Weights of a small transformer language model.
Size: 9 layers, width 576, MLP 2304 SwiGLU, vocabulary 32000, 66.2M parameters.
Training: a variant of Adam for these matrices, 530M tokens, 17594 steps.
MLP neurons of a small language model. Each row is named by its layer, matrix (gate and up: input weights) and neuron, and shows model dimensions 0-95. Each number is 500 + 50 x the weight over its row's rms, rounded and kept within 0 to 999. Numbers have three digits each. A neuron's up and down rows have the sign that makes its largest values positive.
A block is one neuron, or neurons of one layer that tend to fire together. After each block is what it responds to, as a language model described it from the Wikipedia text at the highest values.

L6.gate654:479511432470464541581495493585506421492458616527451506541515490509498487488492476562540462457566470451413521518528467502552480454528473371506449545558449556546496478417492667522462513503436540469606432424469513527579477504486514381458518531500477509492565551487598486513496470507562557476
L6.up654:580508467493545428546446658450521574495546449459553529542509470495479525482462426517502435486421451554522379487592503479532389541472467487431459443489412501539461507490390506521532513462404443442521467534440511478589479508467415483499472593449535555543480503447557492457548535488434521529
Fires on the apostrophe of possessive 's after nouns and names (Darwin's, master's, Canada's), and on line breaks ending markdown table rows.

L5.gate216:541427544538497488573517457460481562534534468472461492552413506511519538571565460462471463560610519502407502490486456558410557449420537525503526567534480547543461454427453464477592488513443561484459510486515487472637555577504442498505544516482466534433515540632565496470570460533559546407
L5.up216:457555460529505500413571485476530507524522504449577562451451452563518520462565500557555473461480492460468524575452450425460489510559526540507595515547553522400562450512421521569515498491483502465544555461456487558522535553434540531475573538399588555475449462504466511460529532579478541541
L5.gate382:474493526550510493496634488509578541568534509548537531522529449503510532507550394419507458558439560563414488484515471562449581516555590519492532462523511450519474473401509601518524558514480470440498504524456645428416537485505462454549524504514540445430466398516505543480443538499519477511
L5.up382:502449541497549561405559558484512483488582621489419410485537523597471441506516503535436512478507447519430488510571579474457565440450526487653402536569451598522542446466573575479507514444592496584486500431451494440580523472478493556483511454440480455472462490565572440410597502527429525510
L5.gate1159:504498522559513511580513422573451522475525567457490481482533453536439547505469449643548519568545461529454569497520437496539447477478510532520584397512514509446424549511607543515543432606564406553533498539504577556490490576549456517533529555487519484508480500634534446419576502518520565455
L5.up1159:546478523537477524537534419518570527483518497409585452478511483453485555561524493492485457465418446507530541461516509492503584528590478477582460481597555468480446566373550559482434446444428552474540587490432579503428474542442422473519515518527493561432472531467506492500478524390449432541
L5.gate1216:518577528568477526537527494497582554414582551429492427535441474544460547583464508458385509447561537464495540516454406499444508461566523472463535561501470448487495502508542571480516579578556457506549609456578487526550498438562457470544399577487533520431556488524556533468547480549455535506
L5.up1216:445553458459521441472512528507489525485506493537437512472586542447472429564472484441552505472504519511540565437499510645398534494454535444440493478496586389566499526511599554517460578428491491438487639536418511478437543494510428601549565479496495548500469396531547470416488555593492470514
L5.gate1492:414556486487422480485492528504568611483447500501477419573462486456577604498559428538406546490550607559450529584404470518504518437476521515512442565479507445495606537541505565458456472497520590543479546544503583479551405477584378425569544582477500474486552535507498539534502488466562480531
L5.up1492:491633481569519594428524510530447556491525479473553457484491515468511535589463558539575519416472496578473534488413498444498492519463423566530419468548538456457605430507537509439442442586502441524493514459447490421479549490518442504521488490563514446547398449552478446560534524518464529544
L5.gate1635:483541572477507485507537507465584525459495505547562505507451473446525484538490549411506512526555520503440507482437428416538449484539518590512513424523489515480475523400482556521499511519460424491468489616469516451468534578657483387512528484391484510555502481571492570464571433570467494479
L5.up1635:489492529566563500464499479389476507494536531442534558483545516598508499575538436447584483443501560496428654540580581424485557495449507455558493551525585573591463467507492514586514502472525519562502523465549575484499508481497508490394465517445515433492501501545470569425559432444486387524
L5.gate2095:514574568516587465426471449450594541548464603540535543541507529440455554569516483477579437467535520522500543501524534495554521471421531389581468501514513495492486494471538473568474421514492463508553517426478536459470497634534454456531493538551518451603453469429540538502409516520513481628
L5.up2095:503459406552479606473534512426565489502453483494478481483474440505499581497463512573522469558467470534509420500481433470544520397420548500450475465561446498445520461525473550563556458505504496564578528483500473493515442485493437499468420450482440522475404518422369479382504469497561466488
L5.gate2275:596452536522493389541446533485505465497590606494483508535481499527505470501524410357415486505556575483526464559378402545533506511599536416540516546572529496514497458504533526525466516470467470459406443565474510493525463556503469435529502529464500564533491488528538543511483549540487581469
L5.up2275:504499542474514510396484444619470607479471591508412478482483508517495498483538469482533404516465528467551412469506537489499506544392509488498511489546559589484484585511502502483513412519486464517495499550439443498514489464546504502510451492521519455425515528532512444571471475529504455455
Day-number-plus-comma tokens after a month name in dates, such as January 31, or born April 10,; also |---|---| separator rows and last header cells in Markdown tables.

L4.gate164:536439543514501479524453509512506423458554638508475486480454536477374518484472463428476498550523579512480604503546531449545538473448467475550585524543464532517388505499498518504482457448533481460400517586565520490544490384507518446546485521544572528388524582526632468476537486462482455467
L4.up164:570586530535595509442588493482551488589549523412519455499496513506470465482529476535604513444445509593509508524571554491507547581507449498477494498422510455528505497384612465531512516479436417547490490448555544474578507422423592484456478461525465457455462454478598520539551511626499474488
L4.gate278:568483552560516479504457536379474457494472552450472525460505541436464569607526557507469516420525500487433518443511547508478472504533467434499503355530419464520474556540555472436463467532515510358392554374471516419490492568538534378448364418497547512554509467477475371446495410537587465598
L4.up278:544542512483455504573543420524548561491563466455591407518518470521417541506523540425493527493475553526551512553430484505467404469522470520569487571573573498561444579467481488379455511485554500492496504522445502521492514505491555402476546519442568473498522436471538481492417485432460521579
L4.gate286:489559517539509463569508445481443532551545473511426463523524501486440567482485543449590437495495488453399506469452550429521540538526521420456496488477480508492439432537583509476433518458390497460480536441388448527587466546480540491513534498501480491538609454372455547513530473464409516424
L4.up286:502425505539612534422457456482482492412571462494577518496542516499499588444518573548665475440452461500527415428580549527492506498527439496493449521486564412540398549575550532503501577425538478513475461571573514583531494482457492557525504517504450507527445486471512439625520392536544626537
L4.gate321:458484520611500524559487548490586506503548532607513532571467495561488488478537434526549594437425528421472428450423541430533535542535366507430502495495497481579457504582470626487439519484435589526510490421496487468432433438563588528482461388473572476415388458552469453542542585555523473495
L4.up321:432530474393429505410469449531626424515513479506453424602465571430511505447543463415434493496540515558557426518509516469535546550525465490489541520554462561530465584314495525501465515529414505531464444543428419447558480486439533487516483480428485425522479516539582525506377504542473485598
L4.gate720:636467599489501487458571508483553487523565611548411418446708458477486492432495489485478385447542497557494520418408551494532492541463538489519385495538351430519505444532560588516549475560458539607410512525406636503500372508560535407507550588512524522492496423550643545561500585460456436514
L4.up720:473532544487530437455501462417556627449342530423591437535555533494487590509475464533550413568433465480539571499454650525472507507494519446436527466520502531520466457470463518523565479429356496514489420506535491548576491591494470461520445518533513593484602439500519415530543500500516478505
L4.gate1463:463476616653526513546563436487561503485544520399457458501581442485513448525417470494579498459432479477407490439394560502517506520527430624563445497583485479626391466430469555499483577519474581526428530451534403390558487542515490550418503513536540519416538505522445509543522475456531459445
L4.up1463:563506550449490552501537488466458480503502577440443449472601516536529497528444438577433509465492534562516513581585477551486447437434497458422498463574356502554510413526575440467432521479445512482439512474552602540476489604460489564533457556539453470437603485530488501492468527562583552548
L4.gate2105:522551631425515571469495412512579406512462594507452460481518485415407554573514576458513471493552520495486601583539496463451417502485559469529416498499526506540420516415550570460457461446472523449498498522508567456531480408431416539437469574447517508664491533497503371443453395434542531580
L4.up2105:533425444550461505440394430528563493517596553542565565484479549528436539535439469470454448526475519441486533552536491451458579481576557424616468478589435489549459556509536455571578546571500566466447500430449466535500569525577515482524459542499478523464529440528469474407571553446572569452
L4.gate2210:494553470579479539462531532455358556470547488481432556471537560487426515521483406479552387487468594618412482530465416391559490484510473464521469535437508414504530487454552481473545501431505583452453600385528518531473497559459460493533586462450504432454514462458386402493626601498493469448
L4.up2210:455496457399531424415423405524541493500465491533512614531524501592523437572491477448552516473436519463419541527558474413408526512455464461421581466471439490549480529532503502472550428489457531491515487550541585504464550517389511529489421496536535417464521483518544481454405530592435344539
The apostrophe before a possessive s directly after a noun or name, as in country's, Bishop's, the company's; rarely a contraction such as she's.

L4.gate99:563508459400467495483506493517534476540513550520455494555435497522488556580544414513514502515653496519431542511510507534595478450569498475555480465525414499505434532497551519516565532529575407435450444522532470561483556570484445497495540502483515561493534497532487516441536559401549513453
L4.up99:458488462484515520484499548530451537503685529522539393458496465466452454507510462518557459573574543521469544411527445408486540541578582495528461449511483484480532511449486500549491562535457521522442520423525548490603593517536515396440522545430458413485474486542423460468519476520536485505
L4.gate229:507524436498464577582511480486445554538481502450519536523449449469481484522554499504525430479586579505443534541523575428577504507529561488479420484418474444477506472577517456449503477582578519487549462579553463555491436533479446458496575540493479556527507473473527587482495523476504555454
L4.up229:529655420543510569460497580511502514508547533479471468454524560398545483534551556508582463489483550539562572514489651533485466470454494593575486455423592521567434432516519500604548497495527517510492503490524568616505457422423479500489486587551548594481535503477571463475459513505477500404
L4.gate266:575604432498548513545522425527585549532491588407485499498439526524413546463514557497457484550509562495425481500531507562478551438474502563592422537387532462572487473473557465573470521465529524431513454509445531495493445472508491470484577551494535541443625462566551562499486468540420597578
L4.up266:412496512538443433524529489549482521584520606558436489524502521470468547473577492455537479437507527528480380536463518405523389512526496426574500525403472506515508491474482577451560483499515558520421623443473548505475523572381528459494488487481508551449502499504473516443416539517604464482
L4.gate881:539613537412472550517489602527550568479537494602487425469438466472520535514494448508443490517560576461445534567488465518518530507558443500558477581523521483537558434486528576544498559483516534449518460439580369439499474446471418479554456523494476454480386515497529490464473502562515496465
L4.up881:558524587480476448506499513486540445497603551526487379545579559527505517537519505436518467537585519550410383501475479427520531488420460512538490529387363559461444540554627442502411456418525530521460496487430588637515528559470410449542573482539506489512533424500479539495467566476449450495
L4.gate1564:480442480497534556497473504509504530487500591409479549445391462518458451547557635467549485660571604571524459528457518475603563561529578512505434509488506455480445515522575537565497496526479519460588481487480504498499472515489478473561537542492481487525474495470551483458507512483463525500
L4.up1564:445513435582482520378445515414483465480448549449584543459469539506474550490462648552471532545534448561592520419486533496473402508453603480521439390452480462497449490501494508531479409515437544581512491497505536581489461492466420448398508566516532586506503525381515455547521442476542530428
L4.gate1784:444554580481448430500484502604552470506480521510555506549482558496493528532617513507458580480448494551551464518601493484518499475534502493447470488546490461507493498505445466516557498496525495525527560494488505493468567566446469528490469500528531454525502490540491473490409512483531567581
L4.up1784:539513363457466537469521568513460496472436472460471524397482476466460474444519400401510508453442506496484452472531601505566437486605519463436508444433423510472593550535619434406484572549406447436426532477523610480523487489540499427494478520497444530581461473490571566468525519422451572529
L4.gate1995:582493533504481500439437487523516558499483531547405411513443492547443481580523505465520619482556507516364496465474570471571520481446462480552460425408523456475522519442590539511510571499434384484462444492525468468475515486520520443552531560416553546490559438529606504497577473529453542503
L4.up1995:457569524489516496499433506445512511497440488523455505460507514515469513480487509630431499518508487509475609497466509376503536499536402469452544486521546457581511590480542519491513545512555504409547481493453503477595634515486550513477450464559575532506567501590512489493544460472423553579
L4.gate2083:549466482466491537458478558532572472445616440520464462543450497583487558507540494608421487408521563523538482529510484566582568466528409511579451578460469322486528499495516497489512495399536497496468444511515553501479481509548468476562531501521472545557603535554475541548489524508444556529
L4.up2083:544500511478529531496544410499433536580462454514405490420530510471451542511402539415518470532556494530369571526527570399460527628508545576338497453481550539465458512597582525429483501485371540491455467402450474555389530452560549460391553529470494504565466466516543623438573475539402430497
Year numbers closing a date or time phrase in narrative or history text, e.g. In 1887, On June 15, 1973, In late March 1914; sometimes month words or time adverbs.

L5.gate50:468478492457549453557428564542475453482400514546499567397519556490475580473451573413500561472517566484402556517537562457453417508453526545507465484495570338504506433588554538495448548435464460551548585551523515538566464495552569548483501582516451468509386482518504552490433455450425518578
L5.up50:526559490392472511425572420497404580463408511488627482559470527551465453520525587508535525462522466557466498413500581506431528459456481531535464445493476518454484595454529466471528559578444495588536454420547536453585519533547559537535608539467567463438499544417539477540501610547497550489
L5.gate219:448463411492409481490511486522496491499469609518501538531532533553491553464553547503409521518504469531546486518382460574537501544429531395513566522423456525489452497416618537542467500524576526578481446525456513532467526442554484396469510565540424594540456447534534618407480558543480515547
L5.up219:405391551507585465618503496461606553499561514499491533514422396447471480518512508493540498513569502493424470541535594568545545506576463522537482476489522484485453493515543479523536489480504475530523452466432503521546467516616538535495460416404506457583448358455544448443376476429516588553
L5.gate833:487452531535451540562546461492517589519481491442536454493541411441568503499571475488481471554540512503513422599479505462517438474483532534618547514522553422422425494444540500510510502545513527495567409443586569492428475502473517462419543515384566493503487560595480529417436471447433540585
L5.up833:502564503524435508419444430603454465426397466499514517440476583577487506501460535531460473511566482568480549557491448517511518476546481509530397470502493423471492500530549498601467608480465505579531474455405490561467483553441541373499544489482559550582571443486557468490472531550478588435
L5.gate1032:546500511487504501523544520534530467492463478488508576479540463569559391492579509537522451527528482549541451585604476561552513540479444415523451589456491514573555563487529474497511531581523489504501590509519549550543494521477518473533557561462466524486562464515513500472501525490479530481
L5.up1032:509561472660478419466563458459566527548427425560558560429449484531566526562487586564575475443463430453529485463570571525444483460462527462535437528359555431527563511485527515498500508517540500562465549528524435446493454386470543487423479559507440444532467499501543521534457538481458616549
L5.gate1171:544570483471443507493458447519437553543414520468608493545466446578521492424499448427429445502541519559392469623481556501507627501508461446486448535475481456570513546542488550388508449490570538439478528434527575511529483559584513443501550541415493478472555452500510516455443538440494568441
L5.up1171:465461384456553547417398496594549513547445467550585586467435529560397512509463572523585482531496523513492429536530532405495536555432441448514460496432547453644496486572536539438454447541551557578546551539469545525497479451541497401536622493535490482511441533494517511504505454455436447453
L5.gate1557:497544548469454511496565575531490608546450515499467550549417411564389423606573556510497500495553526508495471480481515527539422466566407512430482476424479484416457495566587512496455574556568506520461500438542466501553487541546557380458492508471544464392463589458543453487535588454523501566
L5.up1557:454502522530434619520598541537510544508411436575534484539498436596516428474630509542463526431594449609452387458593484494527464495437427509498512448435525516487437536549533486559458406469490424485559424549460514588466432488577480484493504568515415599471537597529504468562511509506534506458
L5.gate1904:547478408557562556553573469472491451466410557449466582479409484472438462624548590504546454488521468587526406457441596502496512494463511442511488489461569562458481536479556471482476475566595508470489545534517538492467471441564425368518491518552472455362491487481493400472381561420492569508
L5.up1904:578549470570510502486544520490445498517497529508502579468495549502433532632515529523487496519457501480551429501483485520509458559493512563555421433439548538553406465495543541533525504519451486592512445569555529492424383472463459432483506502467516464524459525375508552509452564517440457514
L5.gate2065:454500490481446494545509497498525483577497533465537468530472412664536551385542474584514455505481543538423436500466471494521537549523482469421446448474521438501559544476535503519518606530566476538517496453527529543548476482518577499525421558550440567465535439479537585448482466497551466519
L5.up2065:440522472437550474466490416527499473617537554557465499534508505500448473521391471511470463443508498584458500527545457516561474493429453506463392520520502496515485518523450467472560524460568494493475563490552497514432513443505547459520488487456494444558534485433402457506504531443487531376
Last token of an introductory phrase or connective at the start of a sentence, just before the comma or main clause, e.g. As a result, However, In 2019.

L6.gate1015:516515471580448531509501493492511458538533560521449545521453508489499568499528503596330547508554473520509460602529479474536457571568486447524495565527558503517549547536597501448543404478509496519563447460557628501532499526499472514470579560448508578475547476451534470567572475468548592505
L6.up1015:567478524611487446552505499507503442543467545510555510494400487484460530468488514574472531539455393577495484512532380509457400615500412502502471466540543498447537499495525503469467540465428480436557429519561533452421537510487494485504511468480577556489558464543620555490466487487504602465
Tokens that close a structural line, mainly markdown table separator dashes, plus section-heading words and closing == marks (==Plot==, Topical Meetings ===) and final words of short lines (United States, Army general, 2013).

L5.gate475:398505490455418489602540448489479507501490578471507478542528577455427510510495507498502622469596540347534552438487469514393529516428520441551444567465476468493463444558525420478481539444482412524447537384562486440457484527497440468542556566477527463567450523478503464583492462449522538504
L5.up475:453425470473502557377516466569574553517487473434489545504549514520450488474495559616579487524491467524490565494454543473569528447493516509438436474520430511508583441520493601481518543454512470579569486435504468461505518386484443551489451492525538548424554524490509486499456520537512524512
L5.gate508:432537539516458556524481504493420482534557496549403464492529604488433492466541440579549443512417605558535494471557458432501531498498448490576491607485532566572501483506518531463536489495514462394535576487498661471541368496486477475589474526565501537484438484517507473478449441544440545601
L5.up508:502556520505443524561491488533539506510557508527495383513456520532475565447523535356421505544520543429473518494527594496433537511469536436473524589448535486534465598569514543476432514416511466486493491440576497510397471591447476477571492451439464499574502478463468524578530504439480546551
L5.gate597:475517500473504460497525520560520483552510557410441581485557450483500575457568402494516545530466550550429498513512492451529487485469515429520379533526514469503419578454539535490501572461397481407408401537539471556489548476454486545457434563521610519512506453459466497513424521502539556475
L5.up597:483576569503520604502497497555519478494492592434532455512528450465561474440512568579539486458500536587478523511438559445504497427541509490422446485508487427496517532524532527513541514548374553486488545477504537596536585451423506565536498511448540445552470554545499477502457540442501497458
L5.gate955:529527514495422641528479493614478475455477521544415466522417520540435545492558615476473590521482622469474489493460489359402571527426373504482504616541578498510468526655511501476523525549516527483470507486482546456447481543521513544560538491450609578416440503508489425451474484499458476558
L5.up955:507505550425414546472469468560527412432593445434511597504504485514478434385506445487393536487552482514525538507419498533438422542524430494490485571592514404518365546555518520420449572469459501589509372498590578481538476492526597493500484493551436517566520543490437522504407538506598586576
L5.gate1090:415446485576418640573430508513385477444480502484512527519545435484537540461508558548491553567479543493485480533426566427575530498534364503533499551498468399545483439420606488443508577525598542578498537484463559590547469476538548462429457518558507529448475555534465451460447508456504494561
L5.up1090:493604440564548551574504522574541477405517492421480522433609476480499499501399427530490469503527396621582491592469375464485484540571493482507529528530463571546414501489579500529538534611507566368461476439496518504495431531451446515528494532481460477450574488494545484494434582522536539535
L5.gate1622:403485530459440455560522488477527464538534583474437570540482495623505531494538499492500518402528467500476550431482491577481513534569492464467550527449494468483519474467465575523435567553589414568513569466508492498499529483526450419438492535510554478495503479480587450494518598454409465526
L5.up1622:535561513417503496528452512540465466557452459544500435544438511534527539483541472537596447433517491419552534531546517513576464508378570480583519462551521478450486451486451484463525499497476521428483500373385527484507435629515437597512547564535521495505492579340484473576564592586499511493
L5.gate1819:499527471497382564563534441514565473442483579496444546530474535503533524513562480485533534563500525463524533521461453448506563475396546414477577476556580499527512491455470493430516600546497572521423435532560463452490592521520427457464513607461540494489546381546561626435444503472458471526
L5.up1819:641478514530450508472548473383525548451527544464504498499598477561502391471471426522366535599504537440456483499534420446446519540502445426497596676568476381565503538537540468527430500478493469527450509463524556506483568543504521506577390516511544539530496569571450547456506539442461462462
L5.gate2232:423574428559471557509561440480453519503533478545484527510550449557514484559508525543498527461483508547495489433490527495468507529512480466486513617452501431493500473511569567516535483526481549464527471448453528492493475606542500442545533487535594562517476506558539501437488496434490511601
L5.up2232:529467499466457445504475462541596444492430496508541478499507462422550504536520469410556416509527529330495567503561557517571540557461412488420529530524368461521567401479490532554510568531548492438516552537488503563507473484597414493559412540464552428489488503459517533588551444471463491495
Fires on the possessive apostrophe or apostrophe-s after a noun or name, e.g. Persia's, Elvis', IGN's, Rolling Stones'; occasionally on plural -s endings.

L4.gate374:375493444507505472532448454437480498516470549438567478543475449508520498473540583536396524499524484520434587451414617534553510512513448452570540458516487533505477436576534419559413482532595440550470539498513465504537560470523513499513501460463434471495515438560465545513571572500466492573
L4.up374:539550522552446507381484499370515530413471460476471487518480512396511584417541480575476460525560472544522549556422498498463533465532523500538440485464525540513532453454486539416457511527622495510500467441441608568534443494580425491540410508513442496519519500507468460483503585514531502524
L4.gate612:551611505564534443407583561492479488601464560460506502533466553538461455548535485508555413576462493450480521531584475443492457567501522567543465467487571529470480431474458520494496503514505473479490566524506485518524558538483483511443412497479476514522519369517477511506571461537499517503
L4.up612:441513487420501507419482531438579515404479573499548624543389511471533515515523509491477534552520558530468577527583528512489470483467436432632441509489537389488554452522403515492404483475523538544569471488470522544421450439497521458529416522384545511506535490535517529594444502490529456558
L4.gate636:426602554485384532477477476540492514546491488419578508544403499528456508459452503594534482498472526530467616515471597435471423440461498511484331475546605447567587479367520623420538487538507507515453487497619448471550447480515499469507461490508499473524416400525508497486544557406582560575
L4.up636:565517460549479570573419485571491473512432517491518550454506575433521391473541503441495426607427445447421465503560497500445405481451513444488466502482513550457535530448536501439497464582465566336545524480536578567466475498479430565445460515506491600537498564497536552537448487476582558540
L4.gate704:498484547524457542450597483527491431517544461461486516500519495455402619471517563548512509473500491615464576579499513474490439549499471560519483542571459451495383604468446571523484495610568414498432478461564598500518430445539560499513492518490497495449466487562432559423496472449505498521
L4.up704:475522540509501530524435538530521539470481546559457567542411509494519524506622528567498586517555636556623491542500473485478475481366522474505385567515521450536544527534541584418565486500533437434447529485384461470534580492541532550544534580511627553590600480515515481569478543517523523484
L4.gate718:502543420549456588528521599529457510526463450543408562498493517460470444552514493512439554429549628550572606441528418422427468506487543475606425581498523411553524535543525562495458475595596486527423523526513536569541444505481545455544539491429557579590557471572461502499520542423435566436
L4.up718:436508490433514536402421491520494539436517499481541468553587567505585449546523492381395511589535456555507541547413449459526450433534432422558452481564506459492471500458510494585493513472516414595495552481366560478513497414487403503594490559520489580530510463481478479597513578447507527507
L4.gate1040:459438587565516487481506500467540468486525463551487498501489459501441447464591567450455533495550618466534558434580501455537437478419567447563552497471557480439503470466395467474592498559499502459481525466532488538542393445564478484577586551519553490567473397491599477438379551449451524521
L4.up1040:465566598603447489486484503506494417465554561509521501480437529485447466604353557551458443430495598606486463562497466496542465479572580458546472417497480443418484584483510440496518557589458520545474522484526553435490506410547466567559453504527489481475480440489467511479439536456510500521
L4.gate1063:462600432491393564477469493574545421519543500544423452522545450512370546463530508542486553462599544497512520599523381421615450573434516491624505498552473497482490490550455503495539434658581422491396401552524561463489494476518490498436555587454468530541512488579513497440436502564483505438
L4.up1063:542504447509508550533481448505521490482544541541559563464575513447462513530483536488499464591483445551543542480529571542538491550459593429476482504483462474505437528591479519534501525709557492499556492465456517520532518519555545520488517535560575606490569416476499570399469538492459548530
L4.gate1313:487460405517533521523510527619511459523514552481491483557492501574525450543521567504493517518486514472486528482501469504462524519565520466533414533473538425578480426440510563425501523476569536525447559492506492517470512495450465577513452473512422408485546418475493509507547548558470443478
L4.up1313:572483462498551453554532530493496407478485567505590417526447493429503483501493470479658477545419478483462566462456474535456503503507464543505427543550493459480526490510467527450414535552490445494508482603550471439492517600465446528403525491514500527445511489583547528503521468568444485558
Pipe and dashed separator tokens in Wikipedia markdown tables, especially the header divider row (|---|---|) and the closing pipe before a line break; also header words like Release, Length, election.

L6.gate153:485520517453523516547525504467523459573472569583469523498526525538518464531480491439470540517574551462430560431534501480532429566564497477521468494454583369443542487451535632493448505625567518497466464468475479463434455564554526402485464547496649502484543500466582551443445474463529493593
L6.up153:419483472517544538467529486524546553512413499573504460470520516540575457582541590486423570410560530508543531507516506469483474498540476463428435432457460469406491466448537497513479517475527500504492541479490480559443466491553501539537567437444516497494565557435553571450477610475485520482
Final token of a sentence-opening time or framing adverbial, usually a year after In, e.g. In 1871, The next year, on one hand.